MLP neurons of a small language model. Each row is named by its layer, matrix (up: input weights; down: output weights) and neuron, and shows model dimensions 208-399. Each number is 500 + 40 x the weight over its row's rms, rounded and kept within 0 to 999. Numbers have three digits each.
Before each neuron's rows, "fires before" lists the tokens most often just after its 100 highest values on Wikipedia text that the model never trained on.

fires before: ": ", "| "
L7.up617:515485499436524522525475561431535490521493480481491530551442448489516551412511482492455555505504472528502493448462497534529557522560537507460529475514597488542461442501532559516483471515469492539497462599535555419460444456510477455511507485547543557518484508479477474499529481437497535494501489403474518528430571480489495502500509545549451457542466518481471495493540498518546442455469499553556486538395499500579493526444477590503534535498500489517466520531498493581500451504512421528488460493486479443556487508473512591512526524552583481527499453467457520491503550433516432525
L7.down617:505502413483565504493462494493554520510497446437517548471475433473538538553514527476472498444546521489479472479506508495475456470429498493426537556482463434541556471508511503439488449470538479534522566467485522477521498483493471426587511524467566523564478509525494463489478507455519535519567475447546468535605544487484483507563517476524491439521561537507479465472508486557513488542486535518450473512391457492437487492480482479530543575540507507505467461503514431472541518451551493502527523528496384517505509546506493464513614503530601505502520418498464552525517547527498582515

fires before: "in ", "from ", "with ", "of ", "to ", "-"
L7.up301:421538463470466477480447581504520503481479463526497454496527496494526508527497537516554515580489507516520467496493488498454457439483484473524451514486522529533444476495485472503559505517530484445545459539458483447529492415477445499464484461501478579525448485454575469515489479587493533487544511482494588544476522489529518495522544448479485515477520509514466456488527465525576499509495492485443506482514482553502486523444519480517459463505511473450503489482511519485456519526447402510420475489578502551473515513536474468539458481567489475475547440536505465494579485541489509528
L7.down301:482450492509446509549516543563542467508549583528507517477473499519521441496529567521508479467505500504583536522544452519491511539458478538430453532461536516536524456460471415441531414446521442490538543570506484498643458438506495513481473448389495575540478422494515546505462444582469522601559441544556488483491457523521525477419471445526475505494560479548509467553521436552512474507527482465476479506475516542505526478562501502490493484541484517449488481515505535496541566469491502533497454550471505528463520444568530541465393425455504464521469525470494503472513543507559504553

fires before: "\n", "m", "\n\n"
L7.up1911:539521494484487451507497542532574532498456555505485494579487565479502424480478476526444565442484545523528497520483519499494493529518523476448519480491578537555428546460452446539465448486491495554534445527514542487492462499491505449525496547533491443555487490464480432483600526429470419573364501509466455509495533492485495464459461493544499416462476498422544526429547482461565490510512465453527514495518466517509473561534591547531480479526444377537527526499455518546450429467578508574522524431507573464485570502398424551502596496446449541576478468524505575542521529545574538508
L7.down1911:506485528440432502420409472498463468414507533458552585580488520436504511575530536495466520505510560487511550523510508543538519531542428484475552503446585529520461418509591549468496504516561491486452467498513530541520426474443470482500525490478513561491448526472511510444547530446433488396522513488499481510484511505475494493457536491510489516528539473465475473490565442495465542543537468527500531478479512435452518516502514528427468517544506518562492502544566477425500505474479502492527480564478482484506496476514574493488479558492512561519450469487500463514515611545520584482

fires before: ": ", "; "
L7.up1205:474427515502459456525517452429543419581510560392454501453507507524504572499475502477490456567478538461454534438517488509534513513484481464492516480541471446573448516481480504487485503508475481456531447576512529504568501492511484477508460484523482574508467499536491408494496502533505506553546490455560483543494489390524514573536441474506457580580562542499506495501473502612465494471468513500560468554487550455496502529485522499472500591466508441478501454509539549469490466489547540478461524529534472444447465457479481512544583492548484517482494516486477483511513474523560536514
L7.down1205:507556519436513427519492536531485419548481505475540477521476540513506514421525500454485516508501484543409468539489431530515528429444479417500508589485457491504583469466512490471440472407538516462465454515479524430581434523482541522548447573544458449520549551484491557554582449542446450504453509499503546591498470417544495507491481502439469522519449462556463470528504438419464505616465473509517509523521497563556495497515525539526472481466534537482495510458517475493513464451532494516448506500445515438497504501381405499509475526500515475570480431539476542424528556409530492478

fires before: ", ", ". ", "of ", ".", ": ", "in "
L7.up554:519470448492485457455480468498517468440486462434522520477520409529426495503552450438490478468504493532468449472520471530502505584468531506449534473526489502498417550521422546515504404464482464446415479524563523532549498507576474481475545497493513489461525529473538571558522497461450566470550497471550535425486448523481508494510553553461414495483456566530484435500483430494515539447457502498537479529518460519491466497555455529419513511484514458456489516493527548537491503559519477531549516450573554536463497546535529471447429445503448531507559532533528576487497501484573457520
L7.down554:550450471571505416553448539541514468472472510440544499441466496509498460457502486486519452565409511594491484554437524453494435462484483507515466529525414444514544465479563520516478522503533479526486522517533516576511473527463515463513453529485518496497453481498505566454476472536447472539456454527534487522462567503457500500388509481551513517439422446505457465541467534488518449509461502467495515497518520533445516533548542448463515510562499514500511502419542557534497492431486457458580516519499471486531439539436507497515603455530484496503473506421532578532571537504490500569

fires before: "202", "201", "200", "199", "("
L7.up2363:531434529464527536517547477498499532527525533533496452537493449478495528555504540522432516481476482535557476502583507420518443543549478548499529499540504502438518524492558457471489477465478475467568528514558561466470543515563451539526482530542514464546467527537448528558525538532485493514520504446613502580491502459461525472450483468491522549495444570479480448511537439449485476590527506460504477601506544477497440461546551508525484468596482407453487465516504519458494498553442535427522577454517467526452598436517509426513496458480506490508485496475488529480462485539497496502
L7.down2363:477545537439538509477494581515477415500485504470464579483483486420473496566559487463560458527462411588581537557475527418491479516483443461449490523470477517509508491518483506503451452452480487502479426507510499475453527413517491485540421561451495529459551525513505522532515494470532447495552539508505552529427469466452587544567541576474506492435496480523530503502462535457537520477524536540466555517470434517421460517487483524474490446465517426498540419499507502437479491508507527481577504505490491475465486472452489479475461527431492525571487483506527475520508473454446471502

fires before: "the ", "a ", "his ", "it ", "her "
L7.up1120:507506433539488578533504523612491502418470532477476482438575479481411524504453516467492490559372503505473454487501464478486541459466517515420519440492509482500474545491464536406540464498497570536529482450507447469505507519542461447440509479492547490463465465456470486460462494566568457483448569477539539476453475496530550426489468535454487502536478484466436499542499503466579558551442546487556462543407474592526492488467492482553486462495520471479426549489529437514537507528589531479492468563477491528507558524462440504469481522449550486477503516570463545474539515496503498507
L7.down1120:462519540492491534477534409520473487545467504537468520494512490539447510416448475494485565474471449516484501532443445518482488600523527541513440530451487552464528546540473468500504439568465537504479533538436501538463497460483423492519487515503552556448550537527475531472458482445391495414500649506496543518510422548492556460490535535474456526507429450544513471511475526421486589530514489524450510535430506510481485522492479473489524478518467494520514508409585492468506459428479441482431534549514510514508475444476460433558476505499421495515513482471483486492496522472485514465

fires before: "and ", ", "
L7.up1544:487525532506526470541534394495545481513476547501457463516468514458563540516501447487556500508534555473457489494476539431489509466512528477478512510554443552516452430472508470541515519410453402477533487501523507489475495538506546548569487544470475528439494510546446512564584484474504468483507457513504488557531478475407482489522553479503507497520453511472531486424456389516544430504570552457568556549473512552572494481525524491555554478508505448595514453480530557533514482543499602495592424514500507471506547502488489540533447417493515601517545531486521523521532516507506539528
L7.down1544:465499560524461491530493469487505540534463561479569441516635557565485472452472513530507465456595477457514565521500465560522513528484489464514483514425477539390464482563564473478527512578466551526441475452482510533564472511487430514536527485512463478515533522446587530505513388502504490433555490480478541533530502555560513519546439589524496470512469439484521514477544492505495526531483508532468510499457470573518429430525523472537506514438486486504470525626530451484574471430455563526480533522501450474531547553474551479539426473513517490554444472491500525462588471451442553508

fires before: "the ", "a ", "his "
L7.up1608:492509473478549548540508544479551495526413494594494445556464428467477490471440471407457505556513574556513475557472521411535492476513454532573491488467489592506444521547579521472561513443497534477541448557495523508487458503493527483530502454447589491436489500473534541507501422516485489497499520543414562575567512472526556520481450461458482502502490471554427508432518484479558459485468463494565484477535533530468439483527478446554478537539492564554556484451499469510522497462592458458478454479533504503566402470501484529571478515482555452517486508463458541494460509541602455526
L7.down1608:472480456535527533520486457500474478494501448466552547500486504530427562463525440462524473521454487465563508523524546576426546523491480489570477543516518460499532434497482504551521460477545474488504454447472483452515522531486496534407483465540498518488522525472470518527468546546492493449439537479540555472551520576513425463514456557492519496599504439467478541564506472608528485495568545559482469452450480538521444554509482486450460488542499439484542501466520511490497518557499511433473592476517453499506474548433559465486576595549488505508494563476472544448524435501465469514

fires before: "the ", "a ", "his ", "an "
L7.up39:468603453495464526506549504517557475418433496468433525530474481427476450527492536492488520448468543546467520466479526412449442471471511564521467546540476477458566493520523465525621511497462508448446547481514472525427522500543547545531557481485499454463433535509488504451467493429525539542445566531487502552555432479528527533481473492481520489516448437497459520470565509464525491517469548606521467560509524511439531421526476503502523495508436502543447492539532490473530480471560482486496428488525532463551514486547548498461498539539594463504558520482471518468495542523501439490
L7.down39:518452542522494467525533495490508593474514495512524421501525538533518619516486546535540517476489504454584575484526469544476526532564484444463538493446471489493465523487484453485482514493513511468492494525455573472523486519485445458453528409505553523517506511482498486512504504531465484465525501447439513514575602458518456559602429476439471485561568515446453474454481486490473493508491487412486486491423511511465454512458559501437481542455598477487509514468528451526495483492498498605546513458526454531483511504461512485494558502492537485531428484527491508531497505490522496511

fires before: "\n", "\n\n"
L7.up1362:540542524529488480472508512589607435458488552489467511570446530531479475518451416465461466490530543473481563494525563600476533488476501556451602488558559476510531539504447511506560472536462516501554469531501404478527507516484440528452456465588501517436523465500545449510492510541443530478454445476499548479464461454443569531511503600535571551538483480505513504483451575490514497454537520494509522505561462521517518529533431515493424510499514502452501499487487531397460498500510490516581459533478484554530594463483528475481519435525540508601475470522481503535536489466428457528
L7.down1362:485558470449483517469535485515487409442471533528603505504482499540530438461474489518433494491444509502448441504498573520586528515534553489454572519587456489475491515545516477470477510456561568517465499555480515497475449546382547541513591562499500587512540585464507451459490530486512410454546508465508516478465557470463538518544487449515572515535497571526441535508499544464478460543452510524503558446570497485531505454570491530541457501487569508450486463489450524472523450476528497499457499448531423448531509524465552471517505491473534485527462546519464428525441532517481525483

fires before: "of ", "and ", "in ", "to ", "as "
L7.up144:544488470506534475519512485583380436442506507506535470480389526568430549540456526460491423493535498509464462431492480501463479490474536496521476432558542471499416477506500543514514532489437418495524509510507457478463534475507512544497566499518501543463495470548465490511475514491507525540457469475496475514472529466540542496550510515488506477579460499536491479489511494435563459477502551493535530542512543466491549479465462505509518448518526524523456468477514584472493553437467512551571512435537526540465560463511619529472449480495549506456504519517500536500513491558558431515
L7.down144:519517449546511521527498520544543471528489484519502484515532502457537513498507543522474441549487460522488470524470551581517482520437505579550518590450477528546448597519487467482529419505539558466506456491515502439497457515530446462493507428482546451495534516515557538433536482515528470506502370508529483477452450470499500517466510531460533464576556551515518447515478479529395519488483521504524494535499488488518556561521470534468426491485481453509498512497452484491528454488518507463522499575496432485556434467580511486489519483455496532502466494592489513479447533495552465509

fires before: "2", "2 ", "1", "3", "4", "4 "
L7.up1558:443481469443473487472504511523575486488514515573505531561508562499477467509609552578440541459479550513535578491563537440533528439508522568426442491512463555510485481520439480534558519422451500465523545503550481435492557587564533500442471483439425496487434490572500463545491528545498504487503496495492475510497469503470531485492532503440454631554495525453479479462575392503546517568486516525433499552493485500545525555498559542549491541569550542516525487456542543518527526575554446503545524506478535597465505512510493560495529516532565497445447452574557564563518509514509506494
L7.down1558:428497513472450477508457503487511555465481458515475519466518568442469519529502590518540549419436538546420565502506533499488476468420541430497508472458430465564562496508542505503571496515498521553428447486481488442545500511547515580429541501499515506443449492534497515495499481482511486479522473591484417526572481420596539456459508494467504530565495477437523488546548510426473473511405487397483528490532516467507450531480583508526495495536512572486503464416524566520568503506569558502510492538497555492466509490555489454561443560517421581503420455515480432487611489444503470498

fires before: "| ", "t ", "es ", "d "
L7.up1194:379536453494495459564522527466501531436498547552484480570516506480541508527536513493472547517507472446584510504524566456504551504523468517557489495496467507444452483476508516544520487487525484510548532452516500501549557487457532464485521487650467509487486566568540488505492532496438444472469568535508525550532469454535486529527429498503482478493536540498507475522531486435580495491506557506505468535483495417497549552433422444555563540542518528430452548451510514572558489489493512514540478524557535528413473460526497527542488472440500452523547409487475513443529461517550525467
L7.down1194:608484465501551473489536564494482492502547434464448448449454449478604489474476520583480498504478473448520556489477557482526436543500488437503444578532501549458499458531546506517402507518554476559505429561505449507497483499440570584525513513595442518432548481574600479458535561492440518478501490473522491508454492472505513454519506529452507536487484570490500503503492484431492529488531467458573457513498506559503499550514498479482530494511524479558445518473480502485558511466492474517458439498520498515509487539501539486526501470528562421499570505556517505481541557477475524529

fires before: ".", "} ", "-", "})"
L7.up271:522486473442541485500589514481558460478563480506540493473494499514491518503523527558513556511503503417597478505501466479429586566525413564395476405483487482561508442501458477479450504466486436480478507482411456493466534543529473508461466483427478548482574500512445452497518465558447491461522450390492490496523482557525418527471449486467429466607524502559453480558524462572450485524541480496414477497411454517454542492569450538479589562428422476523493482519491535474522439421433485512489534494473474447512481518509456533413473535582468489549565531419492493434580540546538523513
L7.down271:560492526471527488499459516546470550461467540494501506524496497540535489435499515520539562528494432458543502461503510498545497462454542478538550473456481471528524434549475512443435489479521539434600539421459505466511490453534512534514534499501515529519465471575502464498467437513451421558510503438508471545450498513451492494454453545448558441379525451517519555522554490521525527514541524525452495469535512486515477515510491535505605569488581563558405477428491513441474466533501466530545485553529544533447530450431436615472498487528449492537538486477430495513471508463436482478

fires before: "201", "200", "202", "is ", "of ", "199"
L7.up307:545493438496493549516485511517539476508481511491411532513529425480504541529527440540551475541502511415492468502461397521534452543534528523479506452500486513520527482434522518497524539576488438553510475529511510400506503534577513526520488444485485519500514396561482504501493503522487546503452544487556459501488497525497531551545498575488558488568487502483563487468463501473448481546578472492489427510554579487438562461496480495501488407478515480592600517484516505487524454528522520479567540540512465511548481507570551421476497512456536505456482521501491527477425440564457515478
L7.down307:481453473512498547495508489608478444497498514460554485467538424557495445489485543496558606484524509553476544510491505522545508508539486520459486492469448501445567452455536564509517463546518433463443510520487400468517525517491442517519435535515496526474472616485450513507421446488403534466488461500427482509443511527559514545562524521506513563531567513471532532439428511466564518532456485492525537538489515503573470483549509571493508503495475512517440498566440495517502497480428500526538520486519506509446465529442446526486528473539483543470582474534500505496501457440499511424

fires before: "2", "3", ".", "Al", "son", ". "
L7.up257:498456515446415493468526583465485486533496548562504468501506511562520453407528549574480536527537512522485459475624493454452467484448522539523545435527515454427489556429565561514499477511498496457515468516631447523514547502497493503452473481504432548511534462514451541491534437470509437507520504498513490443515487562498471438466460536513491539480506591492526527529516460412490466557565506530428453509482486562511479478550479533495515469584562444455572542492539572414490447469482485560572527478576478443501508552515518537520488523483494521523489480423422493477515552532529515509
L7.down257:486490448413545498559524550491510503521490543474480511513448497547516517465520489582486441480507529503478500568494394440529483552456550479545508530537507468459422466536529500473476518495537466496486498538518429510505454458478487545515474554510399540505535533495449508453559441480463510499496508479525491454495444485489542514507525494409502472517491460434538509528527480486511477479516491483558543428510537517471484483531465429527532532508549490465518480457528511432534466491495501598466446537492438526451472518532514445484454520463521583550502438420505470469472507482498415524

fires before: "\n\n"
L7.up1991:513526534450525497486489485508494507500463495504509609555527510496534548467480443525528598599535413469427517566482459610483504528450493507525482537498496461522464481481549456471535447555576457455541485459533520477428469556476468534555540528459498514487521498476571455544464505438523504507511535488474494551496522449570532483568544427522557499554513509521553518477555512459478540473407512464561467501526397514536474550497474479490498512509458518531518488510459550585520562487460534529455562542560464489442432488417455454510523511562483521470547470477557453503506474483479505459
L7.down1991:462503571472501467524483430519514493471543441414529509570515514540477473484470535509431471474529525581553500503501534460500516527536504425512497483572531511482515522484530494501543565489510527541480443472522451519510425515412491507416514545475461557470555550516511493472507519574502510492543488462491491493492527454450391426481493476470444531489531518455491474498472488488479518462473492490541451465509447490490514527518459457488463517592490545479543567540566496403505483497540471492532530496447457527569530483452465529457504522468480472449544490449543500500451525490490510497

fires before: "\n"
L7.up902:561482470591483519512521503491472516525502457434543452485462498465484462496580498478506434590425476475583484405500503472509445493513474611481438449529574534612520485457430524480559444463470488482520494537579478514440500494468457456505493492543487461491462531520490474487475508516491513526512512521425530449492503527567582467544568469488460550518527475524479469471476486490479495469518481491556576530485607536427506542502466510491515540493537467538519531431439559431510453526511497466500431477456462562533502524507473519432491474516471523531440477539534497439517483527516532516
L7.down902:499514440501495542513476480496590479409481500463488512496475445519495419457498566475550516557558556469484469504435537460496493563477496505546562490482508522590496471433419551477522489433446465532443520508514495539472483461482514526486545477504562509491524465501498532440395519494453521530548483492453460461586469500435482475536487481485493510525533503499444557473507497508480490501511450527615527536506531531506460523515522516539500513472488581492516503437407501512439552482544470492497452500458546450471484492454454484556474574525524521577463466552520469517465447510552452488

fires before: ": ", "Lab", "S", "Pand", "ug", "apur"
L7.up105:469522492510405452570492594451548484486565423509470473478440485595510488586546509564459480584519470458542549545446461460533514470487492472441517415517510503481420507485456543409563494511494483524486532518498510492465485503489496473581519588454483537483596509512485528493469484456497502478575462457534526461468457420437475527563460551511496419560483512512512488470516530539532535466478530524514474469469481580496496490488514558477443460526536553431553475483582493539503455501495495504518429435431460527485489500474494501565509436481466523436473505438489479441492437510431567507
L7.down105:520553554504532496450520539466395520566490496506442485501421590517518526538461498554511511468470463448475520503417452484487472431439481445466429556536443522451469571591541490490510525517506495449505549440530443398533472618503487538455472474508451532496479476495438560479568513497527468472500568514489480499490522556501463491511495498441506522591506480443484515481559453527567440520483460459589451525539491548395496466505403564557501414585422498563510489440471490512553456542444474533489517532486501554525480519502486458505481556507487494493500547464502456509513481426548444454

fires before: ", ", ". ", ".", "-"
L7.up1696:496518470479530398466495498556507448580560506473493431537518536487517500478468499513525476510487481466538496435449530548467574490525460459462456556407507523518533490533538450560495509470502426448498476516490481433604477475447493437499485514460539509481528493508550552490543520453535521520512492466469505528502527562481549479574486533507522606533515483537519499511480516508462505468434441528572530510507455493570567525523538520444540498493464539506494462488528488496510436444484523437433528511530481558489577456500462503523432488551545547526505556433507539481527372552469546544
L7.down1696:525447446523476517511493505498558492500526540491505471477480531512563589466441454554483444498553438560515545520492473482525500472497464514515537493474489459529519484510511486512453455504446414549509529431501454481523452541601453471435474528535525507474485435519509597510491472482501519509460514535465489505458413498413494450446497427498602533500495517522521542464501463489483551562490405495458530495443470451379479501511512488507432453606506446513486513482505530522483435536480491562467447507540500558525535449434544564475488393529497489528512505434476446505487496534548495573

fires before: "the ", "\"", "a "
L7.up1263:502597524468486450458523510608453498440448471540458481517496459516458454478553542524469458542513468499504507515525571522491511466481474496550494507453481508477536533529441492440512533511507459502538471588526556491477520546472470555486561484512515520503485486449481432474462478475521553537523548524553498533478443445532516471496481539515421470500538475543470497447584496456607525427430515529464476574464536559524493465514500534521482471544557498517459460498541442490472463489559467573527457550494514497454477522492522519531435548481466335447491519491530469445569518465596526513
L7.down1263:532474507545460461550531495534532493469511542448468512465444505540539508466441559477513546549507510544514539485521435493514485564429478460503570522441466536485509496449524441480470573491496554540434522446454486545478523483443503520506489468513465522455598473508518524505474468528530486496462556451522467488508459553534454549517500455486486476494533521483461499533538519555469470498488581471481513539467478479446485568455461464485445516455523473496453492511527464536541490516480476434486510448475467508476499463482489515506487534517518493513477494474494554425460499469450526496

fires before: "| ", "a ", "{"
L7.up1622:475435530524498500536449586482532548500498457493522508474466523559571515460539531459599519586479519490464492473506471439522501495474559468513513489502549534568504567479429518527472459438471436475516561493410490537503517477542509471465531387536533504501454522510485502504506473477479499464473526531602535550484507485485537491519480548474523528512512525454521641522477544508441437443485544534506481563510528472512512523458447534579534495519469462539433472542514467511495480442440507420446483507596430574461441433468547483508480509467556486491504533505532559471535451494539505440
L7.down1622:473504495468475507488487486527499441465497517446513535489529521432543541489477553484480437465501564460489559488540503547494506539516610557447489613518474513456506467485551528555478502535501509443553492428561614498473491584430519527461491442468522528493438501523497517538556482502461530495466554462583551547510522575433597449524510472497509518613472534531536525471425495424474513495512451488544492480478473511501485519457506526552523596529497381503497536535455531492543455466497466513557462488513512580430585458491455496497509534569537517550520539513522525479512550545518501449

fires before: "–", "-"
L7.up2250:500466459496501519491496454531583501508513548553454484472532540483511520501539519594457515532388512481542629471497506577537543570462511523450496511481541513505556504445460537600584489493509485461567440495527551490532560486473502511551520573484555520515496571488470581449481482536471570486481502500509530493437525466525480525536518440553482508550501481554540494571472503473447586513554502528439556546530510445519508496479450503566514583440504480525553502510449591534442548445492461490456520517549486533481437596485454601500535535489547479483565526539454474451497527490434509554
L7.down2250:480519526512432487527544411504571468512532456549470558497483585487493545568474625553522490531513489541547475472465509492511508485583507531516549485477534479579528503472492386536483414490429463491502550515550471517505469512419523517535581503463519483583535490539490475511437520447524519447473564497513531528513479463488508526508537572481460529577473461439584499580509538444539537529482461511537459513467554548554448450516528433562487527531543475464514531470510539453455560520444504433417530502508408505540518510520487541474507531507588554521575437409477439449408513455476518501

fires before: "\n", ", ", "(", "\n\n"
L7.up75:415552501494518519517516485524419490487454509447510466546544564516541544474545519518429432543504442492497578428497573504525419495453428550461532525468498513516503504501519621521545454545468504499596532498544479494446477454470519477435438513466415441503509462518452517572535491515502569437617468511523514526458505501616530421516437556489492576535491526510597517491563502509492529554532505513495551546460504468523543506477430441510484463513561444441573444410475535401537588487544487485476500528524484545525469541515499542455486525548468439526532495461504510500465491486532455439
L7.down75:456490470531471532499454505447458458500494526498560527538556524471451434525487422466501522485465487537534483475472572444557505532523421377472547536497484492446446599547512503521520480575502477530571483456488538555378532494508526540562528487446474478569481520467581453537497471450533483458521539562494437484485532525543518454481441567437558501475514512474515626471540529494499556519465489499436507441573499477520508490538512427519557402500490455491499465457452449486477502435471500475455498434487512489508473542515475548525445487512541531522529373450494532455509523470425529431

fires before: ": ", ".", "): ", "4", "; ", "\": "
L7.up807:490489488441483478466499502472512539560521488549523493502478531400487563456527517444550516486438541534501515492525487625468449422437516504448526479489492494548530526497546529481474493500549496465507520513458535496439509431475527547569491501476480518492493517421502416516493504508551530496485503471534528503555533488416483515451528483495524518529525411436529530489509488511474542505540496519522497501526410427518444532532509575472542464476450472471578455540516518517520516427562441480529596573519535427509451436532502524531472451549537616564503544414468613481531477448582488552
L7.down807:535540454552594519541507511543534509538524511534517474518456602472524525547501477507511492484536533446480476507459492537464506552480509499464547446502474535531527460503525456522468466452448559531549483542528418485529511460507470564460548525495525499527468477483531456507498498455515394543463606503499475467464510408462464450506543459489493532525451459537366518579609488535479531469550487487460540522519452439484455467490460497453551483499517432450519561552491511469498578518511440529468551584560485471509510535457508375499532525469520554452393483486482493509570430412467483452

fires before: ", ", ". ", "0", "000 ", "0 ", "\" "
L7.up637:469448501493439427531520535563524479512539461529551460494488528500486528487468418510465522534506460539557559454567484539505497400505517542482513493521523472491515438523527501536492563458424526451494546465562511548455524536483490531515439522558493546475535554458472593507474474484556564509506469583536512430491474509461515516545410497464457480567474490479514532543455451444507480488518507544517558565551496554504571495463459485501505451488532532503487490541566464392509449542548479472503478527498481526458482501541445572572578469460567433488461446483560485522485473508451529521
L7.down637:492533449469475431541475594473475524483466521475415473493445546471521445460467426464582437511516519500472470594462445488525500495519471446526492499573517509518529454504547461550473452540487502517467577412539460517434532550430488552558542460608485548457434535503473519523538477530475472536515482506451496539461562548505575556490600525461456476475494532532476519524503484562442486460513473517610479523455509468510460544518470447517453425476500417420491524504511517530532508488477452506473500484482530521497472557527517461467538574538530516536480566504505466528501526517483448497

fires before: "201", "9 ", "200", "9", "202", "8 "
L7.up1671:467560454529467503479505495454507530549441438444427428506537490529527520502524502485404515500456560585504525432534479507507509500480477546501471473440482533512460524496542493540483412508454508477543489532543480479532538542530492527504531446481429509488426425504429516531526497496468565501489559440495484473499518490557501602451514461500543472556533518482521530456490501490529554494554489517559491485486473518516551505425548460531470543501466482485409550503518464485552515492538520454545458541487519528471583437525503526494465527481524525534442578494455561431432515471498458455
L7.down1671:520439484493532478554479519499491468531478476463366413520520535575530524500582563529567444551518538511514551501541540573590553500454499397551483606455515531515474514558537539495523518530547500524546498485490515541463521495448515476396497537527441447485465497592470511499522495469479524533490459469477463492544490430576508480489485492492549517527472457470470495436445433453544532503495475518505450467488537546450508528503443523569552507577517532522534544539424534477461562518545418540591498445470515500499492513485523489447574509497529522498412521559497539521467501511526556478

fires before: "2", "^{", "==", "3", ", ", "zone"
L7.up1971:434530527462484498541433521450465510526501484494562453492498422551468526449522492557555554555513548443444528524583517511499493426542504518447447521517460478556488503452503541462566486479525534550435482461457528549481543446451465540507504500473469470448560442572499496515502545480493515480487534530513565466509478478483478484471525432511543423512474515485486509470529470483548425556438486500460502454553486526547511505469508526481512514603531560461499526461582514380529443455506488560525512452509527574524496508460605491409527526446495521544514524510510479521501474488507550549
L7.down1971:499419459504501472475505491484502534456503497525592496512526496493437502507528469511475480480506486490399477440473438385455520476477544479537518529543413440486498459509547462470511528497480493513478483567423524512445518404461570569500506496505388512491565449485453510529543447478461509507482549495475445520553549566540488487492481536431536506489486516507550501463579485488422539452535498435505522520508529567467421523500424489524540485544526480486510496527457459524479437529522446443496582503476487535501441505514501512553502547493516426513424535502508503508488442476422504527

fires before: ", ", ". ", "000 ", "."
L7.up2164:473556464454491438503492463584498468498527425485488506469516514525506476545485525432525554461461511517518550521598483507487476461532570574418499494559486485488507476468478552559488541558535563402489470496520490539496474514499492451435502489552440527516517533485492514498511498475478409490466510494523511467523500510526537527547495449448492420545429457465433531554473486476550528491510412554583492456473523501489557472501448456481528530481549529504499448500517484522437481498522468539439517545497563602533580490490445501510496479465488476543580550465463508506586543534498494551
L7.down2164:439502445545512521460479470471527439529473482459428469497482489495507494537460586551485509506458538514453467454489510472520466545412455541546496494521538419497547481501484464457473479434526442545506533516510494509511464446467464587535525491427533530536490541566562529499467592459490467511503494427569478508532454503455476486569491597481540507439512496540506403533467517493481523529506493515495412538549482525554470546511551526477551557508527509490473537413515552511499471407525518534496589485481530538531494585469466443490462491568572441447505586484484480501488492439527483530

fires before: "of ", "(", "and ", "\n", "for "
L7.up1054:518566507583484459547460440540515443470515465470456453493513502489507543502549527487530476576499484460508496430525519529496489468472428508500517486521461533471540424462428458540565531517541399554542472545541464457496500517443447433472545521532523513544496505509535468542525472558419497436491463509477543515544471540520495499457506595488540489565584543524533471493560529510538544547508440493513518479498470548554502531513510488556482515450501453465518537518470514490520457479514496515573428547501520516478536492491548500489476471546545521539436577546442441439511544546463456538
L7.down1054:491530530500483492455468498506500433507486579507553462518466552490492517476441471543447449521454567478505568524430501537472486503540527569492496451602494521566516478516498428471470469473446451463523481509510471472473539457571493466488513468552476485513470490527433476453479588530523426457472447480553428570551527476515512476541445511517515455539454490470473472428479456559508539447524499496561419495513471567486556522557529476462455495523446457480578502435516504529491511492537497502527519467473511460540439523483552485550430517506503526527444497409529555506528552531592575491

fires before: "\n\n"
L7.up2245:521546544502485495538457529514550545510475497454527555512474472588506440419526486461510499526476480464489505535506498519483544511470563460547549496453510517530500554565524460519518472558505478477503512511476494479495499519466517553564520475456467464490457527544452548527457567481539411565535520425445478531458508545479557547585530407569567501545528447570456486485567533489441509523523443542562502473494543552498520463599544544524513446581530491515521526574449481533489534560517489492522566489531473569438497470449441537434509522453476549466476546541532481493506529536531546473
L7.down2245:528554542588584533528533469475405481539485543446535482538557482534574470506478445486398490557452542596566508471555504481557511497514497471544512484474455530484531548545467493520523448535470526522451488523512511548572500543532509557541514471548569511472538478548494514474519475487446527572508540505532539489542469559405530490559476495513509534406564453419485511512466550506505524523550522443539431442572513586524568490502537529488543562531488560470513508509537545536515532505475491411519534525509476466438587439505534508533490491481528533491547470491495447472433497542573477572